config.toml
head_dim = 64
init_std_down = 0.00645
seq_len = 512
MLP neurons of a small language model. Each row is named by its layer, matrix (down: output weights) and neuron, and shows model dimensions 0-127. Each number is 50 + 12 x the weight over its row's rms, rounded and kept within 0 to 99.
After each neuron's rows, "raises" lists the tokens whose logits its output raises most directly, leaving later layers aside.

L5.down17:63 50 51 47 27 54 37 38 49 56 52 53 36 36 60 48 59 44 40 42 50 40 52 63 64 35 54 48 36 67 69 48 61 57 45 59 32 49 45 31 69 40 26 42 61 17 66 40 52 57 57 52 58 44 63 44 68 53 64 43 50 64 75 47 44 46 38 25 63 31 53 46 53 58 62 28 41 44 43 44 52 54 44 60 86 57 46 46 38 52 46 35 69 57 51 41 56 62 74 52 43 44 53 63 38 50 59 78 66 42 37 32 45 43 40 60 68 52 46 69 40 64 67 59 48 65 28 54
raises: "fect", "ple", "pen", "ns", "p"

L8.down954:51 47 28 43 73 74 57 53 57 41 41 28 56 30 33 58 58 47 49 42 57 32 54 35 26 54 83 48 14 51 46 34 50 42 44 42 41 66 33 56 41 50 65 46 52 54 30 61 35 61 62 60 29 60 45 48 51 59 50 53 63 50 45 53 46 54 63 51 48 47 62 36 70 48 56 59 54 31 48 57 57 49 67 42 71 47 42 39 42 69 37 33 67 72 53 52 75 53 68 34 57 48 30 51 36 51 60 43 65 33 31 61 77 47 38 47 42 66 55 54 32 41 29 70 50 67 54 70
raises: "ly", "ally", "ose", "ize", " older"

L5.down819:49 55 66 36 60 41 48 43 38 55 49 50 46 61 49 49 57 63 29 54 54 26 33 66 39 39 60 56 23 78 58 42 30 61 58 52 55 59 40 67 53 75 60 52 42 45 58 52 53 40 62 31 38 69 48 49 32 66 52 36 60 64 39 46 42 42 55 42 57 52 62 53 79 46 62 61 59 51 55 34 31 47 85 56 52 55 48 54 39 38 63 55 54 48 78 42 60 42 43 39 51 49 32 44 30 56 61 63 53 72 48 40 54 54 38 45 54 71 42 60 54 42 34 42 50 49 73 61
raises: " another", " something", "fully", " its", " this"

L5.down340:44 64 63 32 55 56 20 55 59 55 50 53 61 74 52 52 80 56 74 29 41 38 58 50 55 44 39 65 44 66 40 60 63 60 51 45 61 46 47 79 58 49 55 39 67 55 58 47 53 41 43 52 57 35 50 51 49 27 54 56 48 64 65 43 61 25 52 46 62 41 53 64 50 63 40 43 47 44 42 41 54 31 49 54 47 60 44 57 41 53 44 40 61 41 79 45 52 68 56 22 44 57 67 62 43 53 62 26 43 37 37 53 49 42 55 48 62 56 48 42 61 55 59 61 54 27 32 59
raises: "ties", " than", "ical", "haus", "ivity"

L4.down498:43 53 45 45 58 73 71 52 50 27 65 42 40 51 54 46 59 32 44 26 47 40 43 61 34 48 57 36 66 54 40 33 48 66 37 58 37 40 44 47 61 24 66 46 52 34 55 64 59 41 56 58 37 44 52 66 65 37 58 60 36 33 51 52 49 71 45 47 51 68 54 63 63 61 51 38 40 37 59 44 30 38 46 47 47 50 56 51 52 42 49 56 53 74 60 42 42 58 57 36 47 35 53 48 46 51 55 43 55 49 45 43 52 78 49 47 48 59 61 40 43 54 75 54 53 50 59 55
raises: "eting", "iler", "et", "icit", "iat"

L3.down357:38 36 39 29 59 45 45 60 46 32 23 54 44 65 20 66 66 67 49 69 52 40 53 64 40 48 44 47 76 44 54 49 58 72 62 51 55 61 88 18 61 50 61 51 39 57 49 51 55 51 45 52 62 60 71 51 59 59 57 54 58 58 51 46 42 55 36 44 57 48 46 48 68 73 50 66 46 42 40 52 47 32 55 31 60 36 54 38 52 66 41 25 59 37 42 44 57 49 46 39 57 48 46 61 45 41 43 42 35 42 38 68 74 67 45 65 60 46 46 57 60 47 57 39 58 50 49 32
raises: "hip", " are", "uit", "eller", " include"

L8.down303:32 59 50 41 42 54 39 35 45 71 58 67 47 56 37 46 56 30 54 58 65 50 49 59 44 65 40 47 49 49 53 31 61 65 43 34 54 63 64 40 68 32 39 52 47 53 46 44 52 47 57 39 59 51 51 41 66 55 60 52 44 62 43 52 12 42 55 42 21 52 57 59 39 45 50 40 59 48 51 63 73 39 44 57 66 54 28 63 36 48 23 59 42 45 61 45 49 49 55 28 70 45 50 51 38 56 45 74 42 57 52 34 36 54 43 57 65 44 41 42 58 57 61 56 34 57 62 43
raises: "net", "nis", "stan", "men", "wn"

L8.down756:62 50 56 42 54 39 81 84 34 40 54 55 56 86 37 62 57 45 49 57 45 53 56 57 60 67 46 68 65 68 52 47 66 64 55 56 46 45 48 38 53 45 68 46 30 25 44 45 32 60 39 56 47 61 26 60 42 47 63 60 47 50 40 55 35 56 43 45 60 63 44 35 61 21 40 42 47 40 52 35 53 41 36 38 42 47 20 20 49 44 30 40 27 63 57 35 49 44 58 56 51 58 66 27 71 59 56 59 43 67 58 55 60 50 41 50 55 37 66 38 28 29 62 55 36 33 59 68
raises: "ments", "ment", "umn", "let", "bour"

L4.down610:43 60 54 53 63 60 70 45 50 63 69 76 59 55 49 36 55 57 55 67 74 63 61 44 55 47 46 24 52 42 26 47 72 67 56 56 57 55 41 46 65 45 59 38 65 61 41 50 60 44 49 50 53 38 68 58 47 58 36 37 43 44 39 56 62 53 62 44 64 50 41 48 39 40 47 59 50 47 43 56 29 45 44 51 38 40 59 42 39 32 41 58 49 71 43 49 49 62 66 51 36 65 32 39 51 49 63 49 40 46 37 57 60 52 34 53 68 43 35 50 60 38 70 59 26 43 32 37
raises: "cell", "ho", "cel", "ions", "ist"